MLP neurons of a small language model. Each row is named by its layer, matrix (gate and up: input weights; down: output weights) and neuron, and shows model dimensions 144-399. Each number is 500 + 40 x the weight over its row's rms, rounded and kept within 0 to 999. Numbers have three digits each. A neuron's up and down rows have the sign that makes its largest values positive.
Before each neuron's rows, "fires before" lists the tokens most often just after its 100 highest values on Wikipedia text that the model never trained on.

fires before: ",", " |"
L5.gate2021:552528461505466417497523454505506542482533537535530489556495444472543452533511547506539476489454510452507522516480575444466508461545472536469546504510489501516487489527521467484586434490505501546531428465528419489554541478454520486440545517435508584514448466527519533493488468494491509520454423460521492491448431529497559511414519570458461523491537506533528582499547454505504481438461461448493595509490480446503479521495486485524387538523510499568487504553515557501567543482459505511471477540524527519509478477492495495538522541506487563549552442562490528518525510515526597491483527561459570515572580466581474486535550405508519477453490506444539529566491540509519528455541442545506516473519549493514463498464547487470553471532526467490484478501427483544444444495518523
L5.up2021:519533494550465445487477501519487526461566553560451484557518506559534553460436513574516522463487540474506518490444572436483519501540474503539574477517494468529485554532533571473511447587482537555420456530475388512544571483414489395475515477433549524525456477509524515463549480487489462574474506533531492454510451524489559510498512526478497450500583522495572448510526488510479554454468463442464560548534549451518491501623490491545452478462519547529553533599530535413515523492606547547547534488561528469472512483480548520564516468487503490459485483535498546505474511586510528618476497492433567521584492432468470525600526451485493520460517565510483468552452563562515553484539468500488520495475497444492433465453537506433451433541448486519538426483461459455507570517471490
L5.down2021:497519485492544456509470477474409504503466469430506489423491475480471517494423558480492533470461466496525520464453485479532530519453483545513512471485499550506506474514604420501497477579480523562447515549461509495557470545532465544431530468502529460572487428570521526483566442497483525494546450482516502491469519469432534590544533470501539496564552508455569468505430493527475554478443472510498511479560538453522476492549466454544494517511576554485418462509569464549472507510428440526455498556545444488505507483470533504560502517534505557469504480512488460542491498510520506480509561572425512556534485444428506560486414413510482522505519509490486475451532563459464465455501511421467562451539521481527510500613471465513461479544458557541536506521508458484479487469453557

fires before: "\n", " and", ".", " of", " who", " |"
L5.gate476:532580551435451471521532505520541478457505428528451512474454443496513535549498492466608526479508466510555422462457507481476491541510474414500477490508459554496537547550524409540478471569496484530383561488432478546519518488555515515462485533451491476509476511471467508472430458469455470476521489489581495553518531511573522534486436478603482440566520487479510504523476517505522446481486455546536463582516532506479521526528526499465458526546496487447579538521512500521373533563498556416488542487454450571543484460558497494456481499546490535542538477474594484580465493531514552469539500461480499454488553507489546509566528439466505517451554568512407468515487597565551540484539524494477536529534565476483533493448547468501508503596476501512506456532551480450533534517551505
L5.up476:457505488487491506507488510464542478471464454487533519475500469547485529506529474524543534413496514485517491471486456497498453510519450538544441511393476546566460522489482483496413434403501532398434453458533524572500472476526575469490460552425466476541410510436493434484517503491491570524466477482575519441526504564498536591528430477476462418491540497488512490488512546536505477482507521505483512550466480468525586547485493473437532507536493463522560571461458470476448503493510538537526466549423565478537495476514482465516527558548463493571529504522441558503531580526532562505614452528443491539486479557545536449452489493467530509458553586535437501504466584571503476523535523464567492492499529512456543547479585438487488493554469521499518463495482488546427479497506502
L5.down476:553469556473530557543527459497520555496486514469555450471505433488489503507454491570509447499480504517533506514499463463502495498469456448527455468615500487515537496535461487487473422426581536554440534534558381587472439483468497480510416567467514435583438459481456489506524483465472484453530506484474533510487534498476540538440493485531555498469491509528488481489511515528486464531461563577469548441481512521507500497436470522544486503545542503541521472555483506507505495481531516520531497438502578405538499387407542503555473497515456470461489559583458498437463448464456493453528470486524441532480462552518512526565467495496530490498562498507519552494546571518472523521526465570515550490527486407471587575554407428509457539512510512584472472505430546470500504445521519

fires before: " |", ")", "=", ";", ".", "g"
L5.gate14:455564499504547555462514487534525483516554481532507484435423539487451548463579521481447455487488502505517562463519464531532509528425445486524440476533599460468479479481532465489535543450454542511483519497501526513482513479495535462480550579507422524494516510521472590517559473480514481430516470453468500395484601467605538529501480447482520517508538594483509584571486487539461464511448511522506492447529395520535531428480476428498542512582527439507528520426502512510509464482502565537450455532524484580477561543497497535505529464511538463478459509491488496540514470491539475462424487548486475472382510511502559462523586558428546563478511499437493505495524445444448487497454525469468563478526483447508551511531456455546559518410472480450462494393483494546412470509502518
L5.up14:510472483445502514483418464421446488492553557552495492533398542447473409520497478446468584525463499527444522508490532445517499523528490484490474492495563549464496516479461474464502491485535482550467455468531512471450471490533469520488471505500528522568533447483498486417496488484455527498484430579526484527534506504461508553531544435489470496503481498476454512534487439500486460549446451503524410508536467478478505585452510477477534452590478511499521492534505526490523422505568533559486481491493435540465554559458501537508584522508530484443514445452522439520524483533475472502495510500473540498497487488554539479390518471469529485502582495518445366465517396514455496521445490474527548500563486511452482548474491482458514501443496460522515486491537512512515459509464518
L5.down14:533525433427485519527455455474451503515488565564496503490473445487516514524586514464521495537465479436458569479501501428474499516512506475505515521492535463449529528491531545549585430533523575460491537429526446461436430465441506549526497515457558538548486479498495486471521497499518486494468520472503468501505496503460446535496492493528528497511479511531486570450569431556480574505462420525397523456557548483509554498455563461565563574540469447453534493537522554482503529578461593570481507542490468533509526493479510474499483425572489544432493538497468462460505492524560569473564545471457484512512524477482517489441415461491521537594549458444513503511464501532522452539474485497584580531539445496500502520487494534533505501556543521514457498523465539488550476463445527

fires before: ":", "–", ")", "19", "="
L5.gate2517:548497496474487512420507341489473476445520514491479491475489564491520407493519522540497549426471479498482484559485556518545511492481490520461517591546497523493525537479552530468506491550539440472478537499507445562496525558464538506488494530515518458608461452409560589520490514453464446497458578566521524516585472489514521538554406424551435564514505467492563478573440479481465460533557526500486465421503532531438535504568504495527493472499473580502443532487502472567450486505451440460445552520525466517491510481524486509414488504495444535498492573490512531523449498463469541472505499530519471563521472472486459458518556474550421484576488517494515509441531326505455554490466506500479511482441489498502428549522488487491456560541496498460472489415470526475591508472484500
L5.up2517:541490576496536537511455568529488435518542501508573517492547508519560437462523495526580451519432519453533489618505514530504475537484543449550472576502587590448545467533461522609451491443486499504454445509500516483522451542483514518508507537487475471500485518448541437576540463495546444528466469528543511473510488463541527517513469440514438541445416585492465494542476513553477469472512548479555507500438510475493515425488537541550502452459490486529508487479506502436497515451489515492576482446532530527466528469526523432508489521485431523480510447388509509506498464497471594450492422479514525458485480535539443478490537488473471480437547515498557491461490580524473476511480492521536534530542548476539480511454538546511522511467532493466503514441512488420523426446472577
L5.down2517:548455438461540491461511471521461498497517480464567493557451488526461478474558462449409568513517528578575531601519470511483511432508459512513579462497438533476462496502500498461480492484557522501459501495504472453455518551498482528487566481455533499462518550492582460513521460536559456520528490517495575549497478530493449491549488521464464469538509522525510476498468492405551526534480481572507518524545531495449520505549503502468480504519532528463573477532506519514535499500302497495539491508529460539484428502501492527510529481603516548547477443525480517535408475565526492476571459529433494461524471596462492494479528489495539443453506530440516505572524492467536543448414569474475521542496539510514569512494548541501519469523471534516513490520519524446522523453506489

fires before: " to", " with", ",", "s", " between", "."
L5.gate1902:566500507523564474468437578446550453501493505464553563448498592476468498531491517622594537397500608524433496549477442470515461568500445477429453527481514546432542523464498508483530499483481517553479441501489486451494597495492473525425495498482471539508549547460538504455497511498521421488489556541502546466522456501477501455478491552503525473437512527475467528541556533460465452584498519498489491486514561499598430446457465456452513497483570541520514468483462504526475543480486448486481479450480501449523474546522487590442417490454516547468489435477578588474560532475549506588497493405458521517522521551508517482446459435525496536506505458497446543423511513492480518457484528499498517451502453515474563508480464484560520538435483496540538484460548430443449523509505526
L5.up1902:568465520483475499448509557459437513441503510504459601483420607462522542532513543489467482525556495556441446455480543510460499522547483488521522515529513541421508487504487474546517521498457528553513518572429529513478443454509475492453512512510560444493470491534536470461480562496513514517435531499524509445501551552446472500478579544451538491466470486534580489438480566545501499486425518465494501501490530428572513501412462557519515443493516449478509565518452552496483530534432541522430441476492509503542510571548491536501425519439523463517531532546527498503556547481538509493470503532518535524472469525477472504571539473509510521467381461464561561538482444454525549473537557507520523429503469516552520521556468508486421554535432487477509488478547515546557543481513545
L5.down1902:494430516540460562479503515503492467516524546583423467443368498474438541484474504442517484505549458495508461504516505512502531485512470489482513542517507558445448444525501506485461502512550474505428539459511543537486446432619474504486517424479513528514487480469450482503537534489505528572465518479514499457528530510502461495470521583463537555452519484491465489527518477451452469530466465459473544481514494511546454527483477507433495545498509491476495471464534544464519513510403542520515503562558545501483432537478505443513499518490505470462548493522480448529503516521571562471454485520486502503435493440476486474535495549547467595527556478484482525498447450470539508517536540502387447495471455480530525526551472501532483541471501481497529446488487436463561533437531470

fires before: ")", " (", ".", ";", " |"
L5.gate1305:519512471468508554447595490461506489413527455478481536455594467471472479520525486416551547510495530528422507489555479532503476514442489471508543518508503500503470509506574581482460490493571520472450512492549491520586513463537522459494424535526518475564479492385481456523587524510394519479519524473462467491494495450534506470520579539447533562456461495493547531472471423579485461417532496634523467476511485481543536501527497539537537499494500546515523463459438490482461493501399562487505536462451493490550488483523477488504553553476434539492513449578481458539500504515479444481517487529526473520554517493543482488514501462459475455457542496520533487517501452552492478458474547563440461355484480491445526471542506464483529492495529490508515473440532487501485459567491509
L5.up1305:504459438464573538594451475361494467454497485441518537464535440500528450533492531553460521413495470539453539495512507499500522483515433513541437448521536524520450530531437545517493526489516456425588506467473482450549456499501476498509480544477429496495482511446576499493499520603491486462522449527591504502513541524561460515583527492446474545464477500526549550471537516527473446446539456537533438436534512531446476529517505480489421427454479474559582411470489435528464404462498523534540531458514505496471484481508472485500479518554554529597578460504520535460503520551517483444508552503548508557452565564512494489503561484465494495528572469471454490513380505488523528472518476468454507431494487477488530523515501510496548484482496499541551557504475537530544570515463441
L5.down1305:519535521509542518438480574477504450552493481478531520447452532468590477501470452547456572430529495546450548504529460472440539494577503571521458527477546460492546466483563496467481482513517481550575471467470526437491504527559467429503499578519459504530448531446549520551556471480486540515466463501539508561504530499540503469471433510606518588470522570556494541505512493473532535411532469522479533462462448542498518568484500582567508493472554458527503481506419548543456478478264476506477432437524498533500451506500512533472520533527485544471554453520528568468574527540509518544545426457489543552440498449500587494474564503443488520498497482489489468538461536530456461357572453505442503494554521491488497473549532542468461502516503528510514518472433589498551573526481529

fires before: " that", " \"", "s", ",", ":", "ed"
L5.gate1717:483560505448555445448468482484475534537435533572450521468559524527486520494475512532489526491491554498547482475431470523491485530510491556493454474400516515475531508479520452587505482447488557461444514546496455485509526545431546480513520485516529510450463528516520506536564516486545491527430532500506438439496487513511462564507486507564438501516475509486566464523475440447516478452531470494503476526474497480502572527498450551405523505487443534573547522494512413487441552484494468505457517489429567499503533579542524517453450589504557549467489408546476532571456540534510524468499502542499551520523516574533473541540501487475434483498488411488512507450482622566405442490509462470465482484459516443478491544610452511542482513540547485533509479431551526467536511568483488
L5.up1717:480519538483504457457490520499511539477488503472488482470499440479474528465445422502510579533545521510475437406476422559563454507539504505465484549507430516516541462519520476565566556472453463542407474426530511496570481500477443470472513457514537476524434430415561449427478463565494533559533372419534472427512528528496466517487506543463514523491520476421476429485555474504492497475518579515488533484514496547492509524498536523496506523452452518612538515497562460514435417405519490544577490569514461441515495564506506503503509503539497593513493447507483517514429487461505509452510503448560577575564473479500494463489506497429489562502513486486478520500522514493512444513508452480495435462512462490494499415521456563455465512497477483497553420461520487513466432490486569
L5.down1717:544488374459596433516563484517532566508500470471555438476558423510508526491519460506540451518544450486493472536594471474467488470539548511514450505452463546486463457499472488524465487490477552426451517509488519524536447494478543447588520537490527550446482550445522414532477474439554492455520461527476472479442520448480492528537492495501402456531502470493538505449493503470594469545498446501482538536568506542532550514414485524473535509561457526471538474586451532451422500474431418519521475444508552447485550530511567461403518552587529492439509536438507474491534525511568488500517479428616507522453471479480496497509519502466512519485519510501494489468543503456532494546457485509489498531492521515519562568437564509451446562493406455481468510511373563517529490472543483

fires before: ")", "P", "U"
L5.gate2428:489502500493523557491487469473422393470479497449547471526411548600534543482510559454495493467475490523463555522542473454538531526603530471471516542492525486548452482518447479473602474543441496417530467489525484527453445597505520516481522570495488429481537489468532569490507513468428562474444492515473469508476536452583507540530480481444503425547484430501499492451517470464477453458509533523469501502491503517484545558505515481463496527525497489551541514513509522478481439538498505497550494523540471573530511491433511505463532477517470484514549486472507520530482484504451577462506593533499505413486589551542438489477427554460523544534558509510463582459463501595441544542489461541554452464549537598518494507518549517493451559416532437502542537510496491510474505501491515
L5.up2428:515450536478489518563501457490513523490431515527472519498474503477519436533587555503453509476458536472464528462504429546552551498506475449428530465489544440452479468427477475537490433556519438484586527514514539465514502444554521521438487537483522534461538539496429478584427488533522490514516472441448502553483448486441531467552517515514543452465517576502539519500498509550423525485502505557498490552492564453517486515488412540538580489487486505557469567516559496510452561572480501543539477448558513503528462512508557635459539444515467461413407545444549578453478509433465458471500439529494553481535458474501450459476426486472433493409458525457540489469429558511439526548546507511430511526509480504439544531469554493511535515474491479549516474500455549564503422518535414
L5.down2428:511485470524558470546466551435485466495471450524489461520486543500505470475547538477486539515498492450571502478517435534484532405525568467542534456573446496488413469499498476469494461528534524493420497454478506473417415501487506527507500461535500480599483490508522503556460481479471492444484520480521501450479505464482517476508516542518555473502533512466512573463508451569481521457498475485501488485476549502507514479416551506503625521423507526539505607525425529526453458502487554471454531469452442514497459478406414539522553526571519521494490563553535482468495513532537541463376469521526427519477489472506404505604535510491481469528518558493635491476446499443465489464533541540533476501455548493497495555480518482485505513446516493469452489503492469508456544481473516

fires before: ",", ".", " of", " he", " in"
L5.gate468:478506496457490502460536504538537519472536558422575559563482481535535516566501559457499499576474456532516469505559538510512499576482474528500462500539482522441507473482548474452490510475444473472523544500521474492554437506502472492480556510499495520501529501559501509497497497510501535507530416521537509435524563523561449517490461515548505451551499520398545548499489494437550579471509497477488437521532529463531465472582458436481511572428421482512505538478485468513486454432512486498497601454491450490453477489455482521503558524525486540608514491514483519482557467486500545509553583557499568521480539494521578556477508525444498510480520516485521543493499530578491566490471412581500473447475488473476481493553471466561522467417487559501521486471469478511524504481488524
L5.up468:548486416501429459506508471591498516504576568511511537511549525478443534523504571456535579457504505439429539500481440525519501534535462560493549494503496447477525490466479464494512454481485481439495492474488499434533485529529585548524490473499463498500539430560565500485530481484517523478495504410566494472486474473596485533527505529549553425505509498539480516462470450424455519440570495492501513466531451523493489457488453450475527513428532481473521529530425518469519457521471490525491443472494484450476487580479483491494526471499506495551472496496477453516478524537476519440604493551481539463587524500565526573510478509516508532453501584532505565517419478530485558518497548519509515528462457439499547544526511514459481428480479534533481527439550518510530561509544496
L5.down468:511467489559518467459516527511533562552533435479497484524489483494467489522536552495516512510564552556490510541507435536531512466488521578514531501539466450495447583504581534531462572499555514511460509531516554448531495461517517519534527518520492495503534486514483415511468601504491525458472468491471564543484443498524503512544517449496483506506478504511436484486393518526438518576514540475597432542461480466498505455474596520570574488447561558545569486477524498440530490514353503459434468494484443389516503579462496514437599531406537516477504524607580535519465507554488501513558484427434521476527540539512487451501508488520500536488440531517457514564547519493506443563486466467401572500523479466504529435485469539530436468554495443415481494481505510490552526473553504

fires before: " (", " a", ",", " an", " Jr"
L5.gate1916:498540479557527489539475525558488465485528482519449459503605402480579528501511542503478504419516485451428559487526483467480475450502517442522574530569437534484553481561464512479493436478470449500398471454522472541468529486481509534509440468481491566482453509393579574506497504548481511537476524536409526458509479517484601552451454562558561587518492531496495565488520483523498544511509417471472493508501525533408451433514487471616430530494604480514455431524540498490505525494601482478517500471524566475432545523502522508469549470504489462540492516487514515546535461488523511551526507488445541562561504487478499561412538448484531504494505489521494475481448447453504455466505505502475490545456614464475500444437499473523546458514536543528482452488484452428531497573514545
L5.up1916:584541485489436479549538573567583475534522547523480477429496424487578494456480433496454478508511549517504474444544488467447505494518468483523551548571513538568510482510527470426487493496478519482468460550532458447541553488488537467513486525477492528535580513451488571474491497494489488506445547499563503500532548537469597497441464509433537491450419504500486533487538585450498535472574447500495502543435527498514521443497445452490474559480532505492457470499445447610451531506505453464489484500517514471423471510502562527503435511503541482468495484540522567476468513523554500551517405538417457569545501532491453500528440449554532490605554496473442440544536482508567546484511509479476508516515563437449555477522539488471487536489493546467467500510436413511505488505460453
L5.down1916:541513467454484485485464550464473539498447500467463483484495536464559548494565547477595512544487510563534519505572544442514514496535535502517542450515478496544538519533484478477518555515556495518516503556542531516525532514451514430472498512490479505506545504466409457491504540495477558563527459456538512495427502558417427542491594527485523570516564487489465493436507469509426509507487543504496493469458439574427479467540351521578477480583518552510482463470499519491457548448689515450504511512509566483507550503518558533539477467457504454539548570484470530492482453460410523528520425502519582539526523494535460548491527501479431478569532493480478480466551564496501532460548480419503514473536513450496524503514537510447486520509536488455554481535507524502445515482469483

fires before: " |", "s", ")", ".", " length"
L5.gate973:550527455504558498509552445435534467472488502453512478458474511506446527523455496479514519563501577548496457453446474479496538546530466507533520433457530532425482468514496441473539481484529513571448592541480519497421487505456480497503464447522522479468502463435585514500551483436529531501504545472465472501548491457541504532508449538546455603506544515494503479461487527474493477442522465482506464491515562540494481506481527533507464482511546498507537518513451524493460488477531574516512565475586567513594496567561573477518500438502502521472494533489570501540506492460508516539496484498547418435447469512506536517564546505497434527501433547475492475516477492455461534563454447535434451432492447446535537511477504527504492540518467460527457417437462510481520421536463502
L5.up973:579559479510516437576556466513489481533439541524523427512435504457457482481485482469487577486546510454434578487527527499580544565494453524481560511470481529581500500504528418539522537560480525524483474539512549489463471474487477536516536496468502520479501546437503490485489529482437517553486551520500494479531527502530570415536456482530527448460426512507471449494482518517472510485537503493445455500498511421469520529497523529496532525614449512455550534484471483463448493504503522547492535432513451507572479576494510446512556499495525495535490601565508456550491521511515481503531415457464494507486420549476530595498584475468564547400419521541496589552479547489522556494544504588466496492561484533485478512578516499483462521486479492488445514528477539511531527459439486
L5.down973:489564591488425515505441469470493433562565588516448486498498496518503570475499434565547549545449497487511516546542515459501490539459493499462462483544514454476473473489540422486518497529447536564504508572510425432488481522467515444524516511493470506476448511411518600515519492453412559519518534554519539510518501384463491503546500511522503553437470507449451481501549518431537488539481450471470579486514533475460503501480482484496482479536501480460531526472570511415525453531374491484556484522527454596545532533470487436562457553535477512512444518514462489480362464521523499503552465490510507515553470436448436505491483419529452530525471503445487466526489504506487461469513466532469438496506475468458470486545517422463447573507494505467509571490439551550504535497486550

fires before: "|", "–", " |", "0", "°", ":"
L5.gate683:536513496531465512524472491487528480459593541438539529526479555545491503548476432500601575526495446544534526582550513469512468469542481515482486477519485606517552524486510509511517542471524417565451521492504580499497516462428482445475571480501493516517431501562463494455535510508481499601515504539482544451514543494531481500517527499526475511411453456532520532511521523598502581502437512455479489522450587548588535505463484501555489533531539470506518481505490428483539507473529463495467527511548556558530476459495528488531483538454490527495613453436468496524500537492478508502497520524480517475502458512551617478436516419488425599503467522492530526567453563516544517439486524484472570538465497479547532511458502550536497485513450518518456476526461551473474476553524487
L5.up683:565501493520487489483439458506543505456504498477548531540454531543533501477456453526534552506564515530499390401443439507491437523496465492528539550471470539457533520503519596495496561477523443474547534539495546514471525485504495501486494445491529532495486446488472498537566516574518502633469574516488541523521494494462472511535503547513542534501480509482501493465556511560459565513507535508431514472524543453481526472502495518567458517508519505509524498481483530491432450470504554528497483536504496536525434393524503534550497461475558506511532447385515526479524461450517462503460519493437464475571504460514525511509567487482477445462504543503483525533460472474478445508479480461433526498476411501558579527487508492504502514458493500525466492475549521463470468487518448
L5.down683:511497407493529472482502475532521524533474521464439485469496568452500530491477501427453529532511429454434477424470483465471512415436486448527474506484545502502491447490428480504529473533568555528537509500528486435485504522433503476499497494549478587438460584461535497450495579529498496506441509532497466486427500448505539445533525534520494471443441489517524509416564496509506529469427468507429487418476512524461489631503495523449531455522483493499513457527473490508482506456220555511405451438508489596496483487514483523477426486454503492519458461501500519452495556476437485458542453517438505408515503527465584436525561473559534503484569571478444466534536482498453473454499536455482520510454474483516583511502574490534537472505507499500564559474523550471487487543523464

fires before: " |", ";"
L5.gate1667:573510530563548551531544486534463505480512549488520547465552556450535527577478524516438500451496526489513470464511600480506553537419510511521517559460528522462470496514466517517477518507534550542470534460441455494457556424399602493502470472426468480502529472437463540469474454501451506517458499475525575503544478558479477537534519456433530545558503530489489435490560475580467569464506470495496461461548502493425491490499507380510507478496484527482545463525478540523452479477459501470532590510498491544439556538560550484502425483493528516500454566459541469492473453488468534580494486483484544515467463533506492563465559557524492511542415528492455495402477530494501430527532495549525499491469507476503535471553515513533453535471563440531437500519469499502431501510489544
L5.up1667:487496496475438468473448500515498580516519480472506451455516475517486526462549452428540491527476494553529446489597543520441486461408460499444482546428548450490543473476419521510524443463514481523525424566487553500566568541489473527484539484563497517438479512459546508538588435499521524490463470569529548569499585547540523537519508507489509481498508527483495457483539462540493485502503438420499492441446443514509439417431536493482548463457506528445489501506469354469470398502479471530463570499560449512490518540457493444527526446521508443507480467507527478505604501499479497487479545469541463463514522457459466448532559537499515485525471449506522454470484538515456512507454478491433491447550539496521524535536479510485564417527522473511566554471508525577481539448482499
L5.down1667:525478484504493507564452486470456524538540561459417492484449446506524426435537498515544452527525493452457510467412499541435458464472506467558514542538492536521464501500518577523488515465509473485535572387491536503526536490452499445473538484576526551585571523487489565491511431532557521501546472521496444506484485519495435573497463469509483512540544586531447569490481452494401501487477565510444529499455533510503493486427514479494581536492544535518592489529479517448466534469390476489509504515556496493489430470540596514497508482501503473509495508515481497497535446478503481487508479464499572494524477488481488514562513451507450528611532472559524477478520323442534521473452453418482498490499525518527500488387473505507484514500512489518502555566496522499572507504530551

fires before: "d", "s", ","
L5.gate2264:493426514520549441464501503553452472505504499462452490489479496539517457487504482506525557540539469581465418487519479471528542504619485531492513516559453521553485437553451488426476539441585540492459508530577559569473523469517436441466527460517496534507461460467458537515508459469515541419556530441519392467506486471531473478459505444531481482560518569477535503525542492524542504540538516479458600522495496517503443509484467527524498486517560487497503521548481520511456461524497551470539565481500558539485496530429529430480509492536484484531463472503502476488542552484540479462506506481483536510532479526471543461524529506532557514496562487439470454457456483425484458486538501533471469454567482538470452449494515471495519522492498407492494504452498462530453491481534486
L5.up2264:468566504505556487529486505517447517499487438536494530504463513462504536525465453528462515519482486567555514447520410475508530478432461533532558499511512493471454470585455397576463587487484506502470543580506488622480513444413544542506531439474449543509515480527526544491510470500570526432514517524506561418461549414508539513487522505468443560542488509487479466464492500394482488511497529508516508526490533541537538517473500492425475476562483496548477511547473510522541485514508513488559484547462541497506489480510603508485551480472542452519482502462534525468446530516476496538446479400497530426545410557515521445519474459546516433509558493462474490548552509499525491467450427487518482523539484520491423502512582571520548468477534525539525461468523418550441495450489508
L5.down2264:450537512544514493491508615479444536495419513489510553503578544457510443541498471503480457571525470498458441461592466484450459508452504433545547583459510588525441525493453480509452544453495518535474528480470522487494514558499571498456528503494630481477435475474531551532422498436543556489511656495585480502461502449455485558541485533471441503538507487505562511485505579477460535502516528526497497537503568455535518496535429461578518488526475507538483491525454583478489499418469498462530517505543428473537400449469503538487484490470542551485539518479441539526446489498499492437500565523553478495463400547465543466486507462511483450531546500448392495512556482405506591507504596518506508514478575515470474489451452513512465476503475488475494500577447541508525530500451459

fires before: " |", " of", ".", ")", "″", ","
L5.gate1084:506512576542420474460553530544565505517541518458528532530542555451520488476514534502556469548489468604450479463480542517537520470521442479498548527498557430533558524549531455436463533546507499531468518451529510471489525505535477536552424468482545518606584514478528477541501523527513467542505542542499533432574485405478499539533534505510462542458563546531501555565445522447557579549472505538509493462512517517481546551439518438558472472563475533466501569516498411503477486484537533527519459518557490488565501487534449466470500489484517486501521555436522521547455528537483459528566517475541474512516494546558474524473515511560511513397521453474538523521497517457521477502502563412478551498474495487473507556516475488525547540468436422556421499452503408426524491492510482
L5.up1084:510538544530458576416431483532461494496579452503551462478521483439472479482497463561474516504527492486564479432545534546388520490540486493472569529493519522464487508405490468462527459466537465463505422411515526580465488555496530516463542505465530458530536468560551501460526519436516438513503548479536496500491533439476555454468544526468541493447517484496500597455510504528480422488495540488477543510530562459473535579449531576606473504500457482464514506466519565539460491511433426546456550492441493573449482456518479544499555507450473500533504557579473510534449447534527454524501506523486491502429482440515481504495466521511425509489475581546438500443439475527461501413469524505529466477513485436523531516467526469575506499541504496471502488374464552460568541564474498
L5.down1084:541515510492499486449466455489508520514500530551476461456474490513513487532562463456499526475498445466497488503547474477407457518581441548458457555513566483433568447538482591511505424487468541507504527525526452464547510559422539513513553541567485522487513485548475495466519567503487485541486414483508519532486518552459524529495533505526545519422559504438522502539536542446446520484463491486536482483492467568496441538518429479467504485476493476496528451503516477559468542501335550494446402533441544520466497484504497489522509505528516467475507575482521519473563416567580476447490513532565549558408472523530504446466513499471497550503465524445594580572472463507473502520496502481466524535512423481474523544516473511515461525533473448491496465492486510502490518478460510

fires before: ")", ":", " |", " (", "\n"
L5.gate2319:545469499506476509513476569503533547533449490509493482538486453466563463531529532517525470456419470451564528477484441526522473519505556491521458562488483526483501461489482520512533491412559554500553560491505492487470468481485554544518469480440426509547470496535464487496634506525469471572423456494498496556501503436480507507467459476484569507464520579532439445529529533484494460535522533476590420538457459561433614497477546441550504498517482476441531567473489526475458505486470555504481466498500524431501512489606532477482460581549484518502479493427453533448484461478449461566506530431555470476437499507534549459480568453543528539473448494468473453460517563498535542487489505454468463446480480554544513495533492562541499520436526478535518567517474520443593498511493492
L5.up2319:443466488479489504524460504486468515415495447512432539487462444480418443495543484481579551491506552450500526464469527441477531470480553531491436503462508549470571473554476528480523543477511491423450479478438522502470555474525486587589550472524478553561409516477536456457475532539436510503522461491463508506522502556450502517443538607516501474434501573520415444466500448549427447519447557507531444500564569539522586485550538501485517509440417459517519536494496506543487552514520535449454499464485575495458485543585535581476489484516444462540508551515470473533445439453434453502499552469526475544432452474561473491467577471552531453508459508490529492504538459446471494512517578445476500470510493513547517494467487506538481452486525501529459532527421574490444522497498478
L5.down2319:486528421443466510474576434480535502507522456454480496581550436392477506531529506538455417520466468389584475565490540472508447479449561524521507485447502429558498487513542473465464508459474492461479542558447446474492550484559479484454489482480472485535453493519524483511557458486485478515540494475475426454492468519532523482479519442463610467510527572486449499490553489475493482489465534510571519543501530528451490559520474442478507414465508541508504459453532477427438529483483432551539515511514500496434495487631503575446481421489498497504419520529550506462494576509455453529426487530525422483451588491453486476540489496514435540498472486561534469468521471479505543520503515540457520475542540497413531520464545483470555518430555561488512467434551525524520445479515535

fires before: ")", "–", " –", " -"
L5.gate1502:524483521513473535505463549452435525477482504527509577544450516556513503498528480521485565472519519498519515585477580529519538557448445431513448492494525511549421511507553527433533518457524502486461492499465499501450547482402543515526562501528537432512559486442512587564546482497475482539543473452504463512492487474532490529396458506528496454497496566438467577503525402529519515479522528475496503467454424471493512465472524484480507409556533508494449470498536518418451522561514480487543539512527572473449500494457485558512542537548518499526529506469536517439490516472451542523495517483408512514454445505592574535463482497478544478422517438472453491459492528512487569495449533511423462452483498543521489493481482532470500480521474474558506530427510451418522503544535563
L5.up1502:502509498509467554496506468547506420522485489481474511498544453485527533460521457508597469475485525481474525457474497498568504422592479512468442580512512452439564520527557535536474490550557510500496527434428457485512450478500567520454518462514533547507468512523499517506446448506578497477557470446545513582510529481488499604492512434568488435486493512509478480514533499501562572427540501533484415532522465545506462467576490484500529489518495435456514489430454460531518599506466485476492496461532578506437480462517458477532461566532450597526549511441472537515430524469487504442468503489551448530505519430483457484481548425514558482545519494495493524508565476522515511532462559538522460486511438468483502517618589493503520510476513434521475477462441428493475516493530530
L5.down1502:511492519496514426472490576460481522455490486449438431426511530439478456583473486532520451483460427463525431528382481526497490503491429456475461547497537549470602523510549505511453463486495487418460469488466486523513511537505518456528518464506525487456430569563532460507492491494525489479468450529523543546527522482488552481533516464499460485433502555494491451530498528501508574474501547545432511497473520527465537488502530414440495444555561520528499486472507496449477548433496539443536516448543511496542507515515481505499483535476492459509513468508454538460382471523452520493532481507479524516534493479504542519462497474540551479530490590591537516454488517551527524607449507533467529502532515496478519495563454483436559489451522463528481465411470491466500511468447534